config.toml
num_hidden_layers = 8
head_dim = 128
norm_eps = 1e-05
init_std_o = 0.0103
beta2 = 0.98
decay_fraction = 0.673
final_lr_fraction = 0.0
doc_mask = false
MLP neurons of a small language model. Each row is named by its layer, matrix (up: input weights) and neuron, and shows model dimensions 16-111. Each number is 50 + 12 x the weight over its row's rms, rounded and kept within 0 to 99.
After each neuron's rows, "fires on" lists the tokens most often at its 100 highest values on Wikipedia text that the model never trained on.

L5.up159:34 44 48 36 45 79 73 59 44 44 62 59 37 64 61 54 40 60 46 59 37 45 58 76 59 51 46 44 50 44 65 60 58 36 50 33 51 29 32 66 41 46 60 59 31 50 37 32 31 42 61 70 50 40 63 61 51 64 56 63 39 33 48 51 38 64 71 26 52 58 76 54 54 49 66 35 24 37 50 49 56 48 18 42 56 62 46 44 60 52 20 33 36 45 55 44
fires on: "w", "s", "est", "y", "che", "W"

L5.up42:72 59 63 61 64 62 61 40 32 36 46 55 44 44 53 54 54 51 33 56 50 38 51 63 44 56 21 55 51 57 55 56 37 76 51 62 46 34 40 48 50 21 36 32 47 53 48 45 66 53 52 42 58 49 68 57 58 56 26 30 38 45 52 30 57 47 42 62 47 26 37 47 33 61 71 62 43 43 61 58 64 59 50 71 40 45 58 35 62 57 48 64 45 34 51 55
fires on: "ose", "per", " n", "at", "ix", " which"

L5.up47:65 50 38 68 51 50 64 36 49 36 49 33 33 54 44 79 39 48 49 40 43 32 44 59 60 50 49 66 56 44 55 50 49 53 38 39 32 50 42 71 29 54 53 49 43 65 56 73 68 39 65 51 38 57 21 39 32 57 45 39 58 45 53 58 83 52 41 55 50 34 41 62 17 58 45 79 58 32 60 55 65 52 50 44 36 58 41 41 60 55 40 51 43 15 69 69
fires on: "et", ":", ";", "In", "–", " |"

L5.up602:26 53 47 50 54 74 60 34 63 48 46 30 65 48 32 48 38 57 34 78 25 42 47 64 45 55 38 50 46 14 54 64 79 59 45 60 31 42 48 53 38 53 48 40 43 50 50 51 55 52 42 67 62 55 46 38 67 49 46 56 28 54 54 61 54 60 43 40 61 42 54 65 41 58 69 49 31 50 46 36 47 64 45 31 29 34 54 37 54 56 64 67 58 64 45 55
fires on: ":", "d", "as", " in", "or"

L5.up779:61 54 50 42 38 68 68 66 59 33 56 52 52 70 79 61 52 26 57 34 28 48 71 41 45 67 54 10 59 48 53 55 38 45 55 80 59 60 57 55 36 74 43 31 37 63 28 62 61 34 46 38 43 69 53 36 54 29 35 50 45 69 36 75 47 55 61 57 45 59 58 55 19 44 56 50 62 46 74 47 70 58 64 34 38 59 54 30 54 59 59 58 41 52 52 51
fires on: "on", "b", "oin", "ab", "er", "end"

L5.up705:51 39 65 35 65 39 30 33 13 39 41 48 50 51 57 45 39 44 51 54 52 47 41 81 39 52 47 33 57 69 60 81 45 48 45 43 40 29 66 57 38 65 58 36 61 73 52 36 71 44 71 55 72 32 37 66 47 47 61 72 56 46 38 44 74 49 58 50 47 37 36 42 52 32 56 50 44 67 33 31 53 44 41 48 61 28 46 32 47 57 52 56 50 56 73 63
fires on: " b", " M", "M", " B", "om", "a"

L5.up132:44 53 57 50 65 51 39 50 60 40 57 61 41 61 35 40 59 53 36 55 45 27 62 77 61 45 50 53 61 50 53 62 68 33 58 66 30 30 38 50 46 72 52 43 44 56 56 20 26 62 50 46 48 57 67 55 34 52 72 58 57 52 46 43 40 46 66 30 46 55 63 46 35 48 64 45 58 50 64 43 37 63 32 33 72 39 58 52 50 58 35 51 63 59 49 65
fires on: "id", "f", "d", "c", "enn", "ann"

L5.up395:54 48 58 36 63 47 48 43 54 58 46 39 55 67 64 90 38 36 29 65 45 31 50 65 49 63 62 28 48 55 35 53 30 48 41 33 59 43 65 75 40 65 57 38 28 41 66 69 77 60 62 51 34 41 62 50 41 39 38 56 57 37 52 57 63 70 64 45 48 65 75 54 42 42 28 51 43 56 53 26 37 42 65 26 29 54 43 38 35 44 46 52 53 50 45 53
fires on: "r", "ic", "in", "ul", "A", "g"

L5.up874:63 46 69 40 54 79 41 28 42 54 67 52 46 50 32 65 48 52 37 56 52 68 53 48 65 56 51 40 50 44 48 35 50 56 48 32 42 44 51 64 29 71 46 39 43 43 46 28 42 32 38 57 38 23 45 45 69 55 64 44 29 38 51 39 63 69 55 58 42 46 71 44 29 59 53 48 64 66 65 65 40 76 49 40 70 50 33 55 47 42 52 29 43 44 58 52
fires on: " and", " to", "–", " or", ":"

L5.up135:65 60 48 47 62 34 40 37 40 33 55 47 45 57 72 39 30 53 46 63 45 49 48 61 42 43 55 32 75 50 37 49 50 82 34 37 72 30 30 46 30 53 41 25 44 52 41 33 48 55 59 55 40 50 39 65 65 62 38 59 42 66 64 51 45 60 45 56 48 30 52 38 38 34 41 45 64 56 59 53 41 76 67 49 65 55 27 45 38 61 30 28 27 44 56 40
fires on: ":", " |", ".", " p", "te"

L5.up867:64 41 59 77 40 35 66 51 51 62 38 30 27 62 46 59 54 49 47 57 47 36 72 72 68 40 54 50 50 49 62 45 68 31 55 55 29 39 48 65 60 81 62 48 50 64 52 56 55 50 52 45 71 53 24 45 31 35 58 63 31 46 27 36 39 32 48 65 53 58 78 57 46 51 38 55 59 63 57 58 58 54 27 42 74 32 49 32 58 41 54 55 44 46 45 56
fires on: "w", "u", "n", "i", "er"

L5.up754:50 46 47 61 53 48 55 48 33 31 75 49 44 57 33 45 61 59 51 22 55 58 86 46 68 48 56 48 61 59 52 61 45 57 25 56 41 51 63 50 47 31 47 46 37 59 43 58 57 55 47 38 38 28 31 73 49 35 59 43 57 56 51 53 67 17 53 53 41 50 63 57 18 51 37 58 62 45 41 26 53 60 53 41 41 42 42 50 78 64 54 30 36 55 46 39
fires on: "p", " he", "r"

L5.up550:54 49 56 53 57 53 58 37 56 46 36 43 68 75 48 34 46 48 39 74 58 67 50 50 72 47 45 75 40 70 65 74 54 57 63 48 45 55 46 46 60 32 51 62 58 53 77 69 47 37 35 34 47 35 50 58 78 54 52 45 61 45 65 48 46 35 56 63 60 57 44 78 50 45 45 52 59 45 30 45 49 50 36 33 52 38 37 38 62 48 36 23 39 35 40 44
fires on: "ed", "ing", "an", "or", "il", "ac"

L5.up48:55 57 38 52 58 32 50 53 72 56 44 54 49 55 48 70 44 45 48 44 43 20 47 53 67 56 54 34 52 55 57 58 71 56 48 54 44 55 64 59 42 34 47 59 29 56 60 69 41 45 38 63 50 51 46 51 41 54 38 55 22 46 59 40 76 40 52 58 65 54 47 34 39 26 42 50 60 53 64 41 73 44 18 38 60 34 36 61 47 43 55 51 41 36 58 50
fires on: "ly", ":", "it", "ation"

L5.up107:30 53 35 60 52 43 59 59 34 38 43 38 40 79 44 57 55 48 58 33 33 66 46 57 45 63 58 33 45 34 18 41 39 49 35 57 40 58 62 32 51 62 42 28 38 66 66 34 48 48 47 46 32 41 68 35 66 31 51 46 49 55 42 61 36 35 59 64 59 44 54 49 52 38 54 32 62 52 49 44 62 44 44 50 44 27 43 50 48 51 52 70 26 37 52 44
fires on: "en", "on", "art", "ut", "ac", "N"

L5.up179:57 46 58 33 35 29 66 49 44 50 41 72 35 51 50 57 25 45 33 48 36 48 67 57 61 59 33 56 53 57 59 66 46 25 47 49 56 56 36 57 41 49 56 56 45 53 46 56 61 75 83 25 65 70 37 43 45 61 58 47 37 52 47 52 28 30 67 59 43 47 58 50 48 67 69 73 43 58 64 42 47 57 58 53 48 55 38 28 63 39 46 45 58 48 53 73
fires on: "i", "u", "o", "a", "g", "ie"

L5.up298:46 48 70 58 54 35 63 45 60 67 66 40 58 42 67 42 20 30 50 38 29 51 34 40 79 50 58 55 68 56 45 44 58 68 54 60 61 49 61 50 30 51 39 59 44 42 46 54 50 43 56 45 41 47 50 30 46 57 47 49 53 60 33 42 57 41 60 28 40 60 47 48 38 47 72 37 34 48 45 53 50 50 67 28 77 31 43 39 50 56 44 53 57 37 51 48
fires on: "es", "re", "ot", "os", "as", " des"

L5.up14:64 46 55 68 40 57 74 35 58 42 52 54 71 71 39 66 45 43 57 26 43 44 57 58 61 73 53 47 63 35 70 64 64 61 51 56 44 39 44 27 42 72 55 21 51 43 44 29 43 41 57 44 51 54 61 52 44 47 39 55 65 49 30 48 68 38 75 25 54 35 54 53 43 33 41 47 39 56 36 66 44 63 47 43 60 50 55 46 50 42 44 47 64 60 41 34
fires on: ".", "\n"

L5.up912:46 54 64 61 66 50 56 42 36 37 53 58 57 40 52 30 33 49 55 39 22 56 57 68 37 55 47 44 48 42 32 69 54 57 31 46 28 33 59 52 53 22 60 65 56 47 40 50 62 52 37 66 44 40 55 72 49 42 54 42 62 47 58 26 62 51 46 64 51 49 38 33 50 48 70 47 60 36 49 31 57 55 56 38 55 51 43 68 28 54 70 24 56 53 70 27
fires on: "d", " D", "g", "r", "t"

L5.up457:60 57 45 62 59 56 45 32 61 50 42 32 28 64 73 63 56 53 52 42 51 43 53 35 56 57 57 68 63 70 47 60 58 67 58 58 45 60 82 63 60 57 43 43 51 46 36 53 55 71 58 47 47 47 47 58 59 41 48 47 34 60 33 54 51 46 40 48 44 59 51 68 34 46 63 63 58 61 47 45 56 44 57 62 81 37 40 66 53 55 73 51 53 44 52 54
fires on: " most", " are", " is", "ess", "P", "ot"

L5.up1022:47 49 64 46 55 37 51 42 59 51 62 57 63 48 57 58 45 36 55 57 43 25 38 55 64 36 60 55 39 38 46 69 42 47 49 67 22 29 57 56 37 37 34 26 47 58 60 43 32 44 42 60 41 54 62 60 67 52 57 54 55 25 55 31 69 49 40 44 65 43 38 33 48 49 48 58 52 44 43 51 55 68 49 70 38 63 54 30 58 71 57 33 70 36 53 48
fires on: "it", "-", "c", "at", "b", "le"

L5.up114:39 40 39 62 52 53 45 21 49 27 50 68 51 53 43 52 67 58 39 49 41 66 42 66 52 55 46 49 48 47 45 75 66 39 40 50 32 57 45 35 51 43 48 34 57 50 33 26 29 64 60 41 59 62 47 51 64 52 60 54 37 40 43 61 63 43 47 31 48 55 66 47 49 23 44 51 43 52 51 43 49 58 46 56 61 27 58 71 77 64 56 61 40 59 60 65
fires on: ":", "\n"

L5.up362:60 44 68 56 49 46 42 26 18 43 75 49 54 59 58 53 47 63 28 57 50 71 50 50 51 68 29 50 54 67 57 51 51 60 46 38 28 69 60 59 60 34 46 26 53 53 60 54 38 62 49 44 47 38 67 57 29 36 63 65 37 38 54 69 63 48 49 56 53 43 55 52 54 52 52 61 52 55 67 31 73 58 49 62 42 45 55 65 58 70 64 47 48 41 43 44
fires on: "ian", " the", "ish", " German"

L5.up558:47 49 35 63 62 31 57 46 41 51 56 66 52 45 31 48 50 55 65 38 58 40 79 62 66 44 63 47 42 66 47 44 39 61 50 53 56 47 69 40 57 44 27 77 46 62 49 54 60 58 62 48 54 14 56 57 49 30 46 39 34 25 49 54 61 36 59 38 46 43 47 63 37 56 32 59 59 60 27 40 70 59 53 61 62 50 58 42 48 34 48 54 69 29 58 53
fires on: " v", "r", "==", "istory", "ric", " |"

L5.up610:52 53 45 35 73 52 37 34 60 44 65 41 59 63 53 55 71 47 31 47 51 56 66 68 47 48 74 60 63 51 31 22 41 59 42 58 25 51 53 44 40 53 44 38 43 50 35 54 42 28 71 33 41 62 63 62 54 47 45 45 41 57 64 62 45 75 58 25 49 65 72 31 38 33 48 62 41 52 48 44 48 40 38 42 30 46 30 58 44 42 42 27 43 53 41 50
fires on: "s", "b", "ing"

L5.up744:80 40 48 58 58 61 40 29 58 30 41 34 40 54 64 92 39 59 57 55 60 55 60 46 54 39 44 57 54 38 55 67 49 52 56 31 60 37 80 55 48 61 52 42 54 58 50 45 52 56 46 57 56 57 55 57 51 45 31 49 43 54 36 40 55 36 42 30 60 62 39 60 45 35 41 77 63 63 39 74 51 30 48 44 55 62 48 40 23 51 40 32 55 40 46 63
fires on: "ess", "ill", " most", "ap", "ant"

L5.up510:49 41 49 47 55 28 34 38 72 64 43 65 56 69 40 55 46 33 59 71 38 42 38 67 71 51 67 67 53 63 63 50 64 38 47 43 54 39 56 49 54 45 44 54 45 40 55 74 54 69 51 57 70 50 51 61 64 59 57 54 63 40 33 45 53 61 56 44 42 69 66 53 49 39 53 37 65 48 55 35 46 72 48 34 31 49 28 17 44 71 48 28 54 50 47 55
fires on: "r", "i", "u", "ul"

L5.up223:48 54 61 53 52 41 67 46 46 40 64 36 33 60 45 50 44 58 42 45 60 27 40 72 64 46 52 51 66 45 69 41 48 43 56 56 27 57 61 63 16 60 33 48 47 47 53 50 55 51 40 54 42 69 48 46 55 54 61 59 58 57 56 31 53 24 30 69 59 68 59 46 41 54 64 71 63 55 35 32 57 63 30 51 37 68 52 63 49 39 67 46 21 56 64 59
fires on: "–", "-", " |", " up", " out"

L5.up429:34 37 54 47 58 60 37 45 59 64 40 66 52 65 51 47 63 56 38 36 53 31 45 54 56 62 48 56 43 77 59 62 62 37 56 60 63 63 58 35 50 58 42 33 35 58 65 47 22 54 57 36 55 53 64 34 39 63 24 66 41 44 37 38 54 54 46 26 36 49 49 39 42 50 58 48 56 52 49 49 62 65 44 49 57 77 61 50 51 58 68 47 28 41 40 61
fires on: " V", " ev", "I", "iv", " II", " prov"

L5.up499:40 25 43 68 51 64 73 35 66 38 56 62 48 61 58 48 45 49 40 57 42 50 51 58 54 70 53 19 56 40 45 55 39 78 33 54 41 51 30 26 51 61 69 55 38 50 57 34 31 68 59 55 58 39 57 56 56 32 70 31 55 50 47 57 61 57 44 52 26 25 43 75 37 31 60 75 40 45 54 53 87 46 76 34 44 65 47 60 53 53 50 37 29 46 71 53
fires on: ":", ";", " $"

L5.up933:49 63 30 47 58 45 56 40 53 50 33 46 30 93 57 73 55 62 40 44 59 41 30 51 68 55 56 62 47 54 67 59 52 61 34 34 48 62 44 50 32 49 75 29 53 54 42 38 46 66 15 45 59 58 52 33 53 59 38 40 48 48 68 58 45 75 70 48 43 45 47 55 53 53 69 32 52 54 41 26 57 66 66 67 68 57 35 50 36 75 50 33 29 56 70 42
fires on: " of", "c", "nd", "up", " a", "in"

L5.up34:39 41 46 45 65 55 60 50 41 51 54 30 27 48 56 47 37 32 73 35 24 72 59 34 35 85 45 35 46 31 33 41 49 36 46 65 35 63 34 68 36 54 47 50 38 41 63 37 65 33 52 47 61 54 57 49 46 42 50 50 50 31 67 54 66 50 38 64 25 54 56 75 44 49 49 47 47 50 49 56 62 59 54 36 42 34 37 36 74 49 47 42 50 68 40 50
fires on: "on", "er", "le", "ia", "ber", "ine"

L5.up878:73 28 66 37 45 52 60 46 53 52 56 23 38 58 53 65 52 51 61 44 35 39 48 29 51 45 33 53 74 35 55 83 64 55 46 37 25 51 51 68 55 48 51 66 66 54 53 45 29 70 61 58 71 39 67 64 58 48 72 26 46 64 69 65 46 46 60 57 48 88 38 39 40 56 47 28 56 39 48 56 56 75 45 61 55 46 51 42 47 60 51 54 30 24 45 71
fires on: "on", "an", "im", "in", "ar", "ip"

L5.up141:51 58 60 65 65 52 60 21 62 38 77 25 57 41 63 60 66 58 50 54 39 49 57 44 41 61 57 55 67 55 45 41 63 46 59 26 50 50 60 69 37 53 46 34 47 51 54 77 54 36 67 73 36 22 56 64 49 29 57 62 46 64 48 55 69 51 62 58 40 56 48 37 30 55 42 52 62 68 47 32 69 62 41 51 39 74 54 38 56 49 54 42 31 58 56 79
fires on: " and", ",", " or"

L5.up104:48 43 64 53 38 60 55 36 44 34 46 44 55 47 72 42 54 42 43 55 27 51 66 52 42 68 53 31 53 57 57 70 51 38 61 59 54 36 44 68 57 24 44 57 53 52 41 48 65 54 54 55 46 35 38 58 41 44 48 50 39 45 39 74 68 71 70 69 15 51 61 42 31 37 51 66 53 52 24 47 60 44 44 43 46 37 45 57 42 45 62 48 53 43 31 63
fires on: "er", "ist", "r", "it", "j", "d"

L5.up415:58 36 55 60 59 64 48 42 57 37 70 36 31 54 59 57 46 55 38 49 52 34 60 45 34 40 44 63 52 43 50 56 66 47 30 51 36 39 75 75 29 47 38 47 54 50 41 64 62 39 70 66 43 38 43 40 56 48 46 47 33 61 66 47 73 52 59 69 56 39 61 45 34 33 30 59 63 69 61 44 34 52 29 40 57 59 56 59 54 52 49 28 54 51 46 45
fires on: " and", ",", " or", "w"

L5.up812:51 75 61 56 68 70 50 57 47 59 40 68 42 68 45 74 39 34 49 47 55 41 72 55 54 46 49 44 66 45 60 43 53 48 53 57 51 49 52 50 38 47 14 37 54 49 50 30 47 54 51 34 44 54 30 60 44 40 42 42 71 52 51 40 63 50 46 57 54 64 56 59 56 51 36 59 33 48 57 47 60 60 54 79 64 43 38 30 65 64 67 40 37 36 48 93
fires on: " l", "es", "s", "m", "l", "re"

L5.up414:57 60 59 59 60 57 65 50 68 32 48 51 33 69 54 71 59 40 37 32 34 55 62 38 26 55 40 69 61 54 27 46 46 47 32 51 40 30 79 59 37 58 41 55 51 62 37 55 34 65 67 56 41 51 55 40 56 17 66 63 16 53 46 61 42 56 63 58 52 41 52 66 43 44 61 32 39 23 64 51 54 65 65 68 67 46 49 42 42 54 65 41 44 43 39 56
fires on: "in", "if", "on", "w", "ir", "im"

L5.up869:48 52 58 48 48 55 54 59 78 40 41 52 41 64 46 46 48 46 25 59 36 43 49 58 57 69 46 39 51 62 45 60 44 32 51 37 53 41 55 66 37 44 58 61 50 50 52 59 54 37 51 39 53 60 41 36 55 35 40 42 68 61 67 35 65 51 61 39 62 70 49 71 47 50 46 70 49 49 29 69 45 47 56 31 45 41 43 34 46 49 71 56 46 62 43 62
fires on: "ed", "ing", " start", " began", "s", "ase"

L5.up527:52 41 51 66 55 38 53 49 63 43 14 22 51 54 44 65 24 35 41 58 43 31 60 61 70 51 55 44 62 41 66 46 41 47 39 50 60 36 60 59 24 64 59 43 41 41 55 61 63 53 48 64 64 54 45 39 64 54 35 62 50 59 49 53 42 51 39 28 49 52 50 40 52 34 42 48 58 55 39 29 48 47 26 39 59 30 57 68 49 45 66 48 55 46 66 38
fires on: " of", "\n", "ra", " –", "ell", "or"

L5.up283:62 40 67 45 59 43 67 41 47 39 41 33 50 46 77 46 30 58 49 29 33 26 52 43 63 54 58 51 58 66 47 44 39 46 45 50 44 47 25 62 36 51 66 69 59 43 43 48 29 61 52 50 57 56 46 52 62 60 44 79 49 55 61 66 49 65 53 53 37 45 31 57 15 37 48 63 33 38 46 51 55 74 37 54 36 40 55 41 56 58 72 52 15 21 63 72
fires on: "ar", "ra", "ab", "ad"

L5.up433:74 47 43 45 68 39 54 54 54 26 25 44 58 58 47 39 54 50 46 29 52 78 34 52 74 37 68 38 49 38 52 43 59 59 31 51 26 77 49 39 30 50 47 39 22 75 65 70 39 57 67 38 45 56 28 19 64 38 48 53 27 49 47 61 59 37 44 60 56 55 37 33 34 52 63 69 53 55 40 63 43 43 47 42 36 43 39 56 49 60 49 65 49 19 63 50
fires on: ":", "N", "ation", ".", "itle"

L5.up133:45 63 40 39 48 67 42 43 59 30 66 40 61 59 42 52 35 47 55 65 33 56 59 36 31 71 54 45 52 62 44 67 67 58 31 45 65 60 46 47 52 23 72 47 48 72 66 58 64 79 53 66 72 40 33 54 44 36 45 36 41 31 45 59 55 48 63 49 33 39 39 39 50 44 48 25 34 48 55 39 61 34 31 71 62 59 66 54 43 58 55 32 48 45 65 49
fires on: "os", " of", "r", "d", "ial"

L5.up626:56 55 69 38 66 59 41 57 54 46 55 38 62 56 67 54 54 44 39 75 46 47 59 46 54 56 55 28 47 22 50 42 41 67 44 48 47 31 46 47 58 66 67 43 40 64 38 35 34 55 53 37 55 61 48 36 54 36 43 58 56 42 50 33 46 54 59 28 67 54 56 58 61 41 49 40 45 58 39 76 58 74 47 40 40 61 55 39 44 39 53 28 66 55 37 55
fires on: "ic", "c", "duct", "S", "u", "it"

L5.up418:25 30 68 56 64 59 51 55 42 43 32 59 50 44 68 70 47 52 52 42 56 46 45 47 64 42 50 56 74 61 55 63 48 53 56 27 55 36 62 29 46 58 42 48 54 57 62 38 36 59 73 71 44 33 72 49 40 46 65 75 31 30 66 41 47 34 65 37 40 62 61 52 37 48 50 50 34 43 30 51 30 68 36 52 49 65 65 30 71 84 52 50 60 52 54 55
fires on: "s", "ric", "ure", "as", "le", "est"

L5.up965:32 52 74 57 51 52 51 50 46 66 66 44 60 41 55 56 48 40 39 51 18 67 77 57 58 35 34 64 39 60 36 52 49 52 47 44 24 50 47 45 41 54 68 57 59 47 51 53 67 53 26 49 39 50 43 37 77 55 49 47 31 47 35 57 59 67 61 42 42 50 46 58 52 34 22 54 45 59 53 58 45 49 49 53 54 62 39 31 30 64 54 24 59 52 59 77
fires on: "es", "s", "ages", "ters", "ents", "les"

L5.up903:56 46 56 51 49 58 50 43 23 41 59 46 58 46 42 62 55 34 49 59 44 66 59 51 50 55 52 63 60 45 25 73 49 51 45 43 53 41 28 53 30 49 60 46 51 77 42 31 37 63 50 43 59 49 35 42 62 43 43 34 31 35 47 75 30 52 50 58 47 54 75 40 50 37 67 48 68 49 31 53 36 58 47 53 40 65 59 50 64 56 62 49 52 41 43 63
fires on: " of", ",", " polit", ":", " j"

L5.up361:45 57 38 61 65 46 63 34 54 44 74 44 40 61 56 59 44 39 48 52 42 76 58 59 67 37 58 49 90 45 75 39 45 38 41 31 57 54 53 65 41 31 41 32 33 56 53 14 49 56 42 57 44 49 51 70 64 30 45 45 41 49 37 41 58 68 45 50 43 60 61 40 56 39 50 55 65 49 50 44 58 49 54 58 47 44 37 39 48 69 45 64 42 65 56 50
fires on: ".", " (", " 4", " 5", " 6", " |"

L5.up202:64 31 45 58 35 63 68 55 60 38 57 41 50 74 49 66 36 45 57 45 45 58 43 41 75 58 57 43 70 46 47 63 75 24 31 41 39 48 78 51 44 55 29 63 45 58 61 47 66 46 70 56 42 54 58 53 55 25 47 54 48 51 53 65 65 64 76 52 43 35 75 30 48 42 50 46 53 52 30 49 30 44 30 48 68 46 52 61 51 67 51 44 55 75 66 58
fires on: "l", "pl", "ec", "yn", " ("

L5.up930:45 53 36 45 69 66 51 57 58 23 76 35 53 49 54 55 54 51 59 38 50 64 63 78 59 50 58 64 68 61 32 66 55 52 30 34 46 56 55 50 52 41 35 31 23 59 65 50 44 56 66 58 19 81 38 18 56 45 47 62 49 46 37 61 65 41 51 37 45 45 76 48 34 34 67 52 56 30 40 55 41 54 37 48 43 52 29 34 62 49 49 32 34 36 73 55
fires on: "l", "el", "s", "pl", "b", "er"

L5.up840:44 50 60 78 71 39 68 57 41 42 40 49 53 48 84 56 40 36 40 42 39 41 54 55 64 60 50 26 50 55 57 55 56 40 46 55 36 45 48 43 33 44 55 58 40 62 29 62 38 67 54 53 45 50 36 34 52 25 43 47 40 46 59 64 59 47 34 35 53 54 47 46 52 31 39 50 28 30 63 48 50 51 51 32 51 60 56 35 63 48 57 43 47 71 51 38
fires on: "at", "ad", "ack", "ra", "re"

L5.up20:50 63 39 39 47 50 65 51 34 60 51 40 57 36 71 67 49 42 57 35 34 53 55 51 86 42 38 42 66 38 40 81 79 49 38 42 40 33 63 49 56 46 44 37 41 46 45 52 64 38 58 66 58 38 41 65 51 43 54 33 51 39 36 54 76 59 76 48 31 40 72 51 47 49 42 37 52 63 33 33 45 41 66 72 50 35 52 35 51 73 31 37 39 37 62 31
fires on: "g", ".", "ter", "yn", "ou"

L5.up340:40 45 63 57 50 58 44 30 21 40 46 64 39 54 61 42 31 64 47 65 35 36 63 23 39 52 33 51 48 57 69 53 51 63 43 54 25 33 40 49 34 68 40 34 57 39 50 49 49 55 57 76 56 30 48 44 39 67 60 34 65 50 52 57 67 68 64 61 39 59 57 64 60 37 51 39 45 46 42 31 42 36 29 47 60 58 53 29 46 45 66 19 55 47 51 64
fires on: "es", "is", "les", " As", "s", "S"

L5.up356:55 49 44 32 58 34 36 48 42 49 41 46 45 62 64 44 51 71 46 53 51 61 48 34 56 59 41 29 45 52 59 35 54 63 46 51 36 48 68 50 44 41 43 47 42 39 50 67 52 65 70 42 71 42 37 52 48 58 59 32 46 43 29 62 60 77 66 69 37 44 60 34 40 42 53 71 58 50 31 51 50 45 41 55 51 39 45 29 46 77 40 34 42 32 49 49
fires on: "im", "ro", "il", "ul", "yn", "re"

L5.up13:62 78 51 49 46 44 53 62 40 38 77 56 46 61 37 60 61 39 50 46 39 44 70 66 48 63 42 47 61 59 43 62 56 34 73 40 32 45 45 54 43 56 55 38 49 54 47 55 50 65 39 58 33 50 41 60 59 60 43 64 58 39 47 42 53 49 59 61 63 51 38 38 48 44 52 43 48 45 53 63 31 42 36 51 60 63 30 42 66 57 48 50 35 33 56 69
fires on: "ad", "akes", "l", "==", " |", "s"

L5.up438:27 47 55 57 51 39 58 59 57 54 69 50 51 48 41 72 41 57 52 58 30 53 57 40 25 53 27 67 52 56 41 57 55 55 38 52 35 38 50 61 40 53 40 35 28 67 39 68 59 51 32 55 48 42 28 27 57 29 37 52 50 59 56 32 56 47 69 49 33 50 66 53 63 40 64 32 59 75 43 48 45 62 48 40 69 54 27 29 60 40 57 44 50 35 75 49
fires on: "l", "cl", "L", " Cl", "T"

L5.up375:54 12 64 41 62 50 66 14 36 33 57 52 39 46 44 72 53 43 48 58 48 53 44 47 50 52 41 46 49 36 55 37 62 29 47 38 49 52 54 65 53 51 53 30 44 61 67 45 45 61 60 49 79 37 39 30 48 32 29 57 40 46 30 45 52 47 44 59 31 33 31 62 48 54 47 76 61 53 63 62 79 54 50 51 55 55 51 63 63 58 64 37 52 34 37 43
fires on: "ian", "an", "ish", "ese", "ist", "e"

L5.up662:29 55 42 64 55 61 74 44 71 49 52 47 48 46 26 48 47 53 59 62 39 48 38 52 49 68 49 60 46 37 57 47 40 78 63 45 35 50 46 41 68 63 44 35 45 62 72 45 55 62 40 42 32 26 41 47 67 26 59 26 56 39 33 46 67 42 64 36 62 42 49 52 64 69 52 44 69 83 41 37 64 48 29 47 48 47 42 48 59 44 63 43 43 44 35 42
fires on: "l", " L", "L", " l", "el"

L5.up595:43 54 41 56 61 61 39 52 53 63 52 60 58 68 55 65 33 43 47 51 43 28 53 60 79 54 49 60 47 56 49 55 53 31 31 42 52 28 44 41 50 54 41 60 50 52 55 63 52 55 41 61 46 49 65 48 48 31 62 53 54 52 60 66 72 30 86 56 38 40 63 50 18 57 47 52 68 59 50 38 39 57 36 56 42 23 67 62 50 49 41 50 47 48 62 43
fires on: "p", "ig", "c", "f", "um"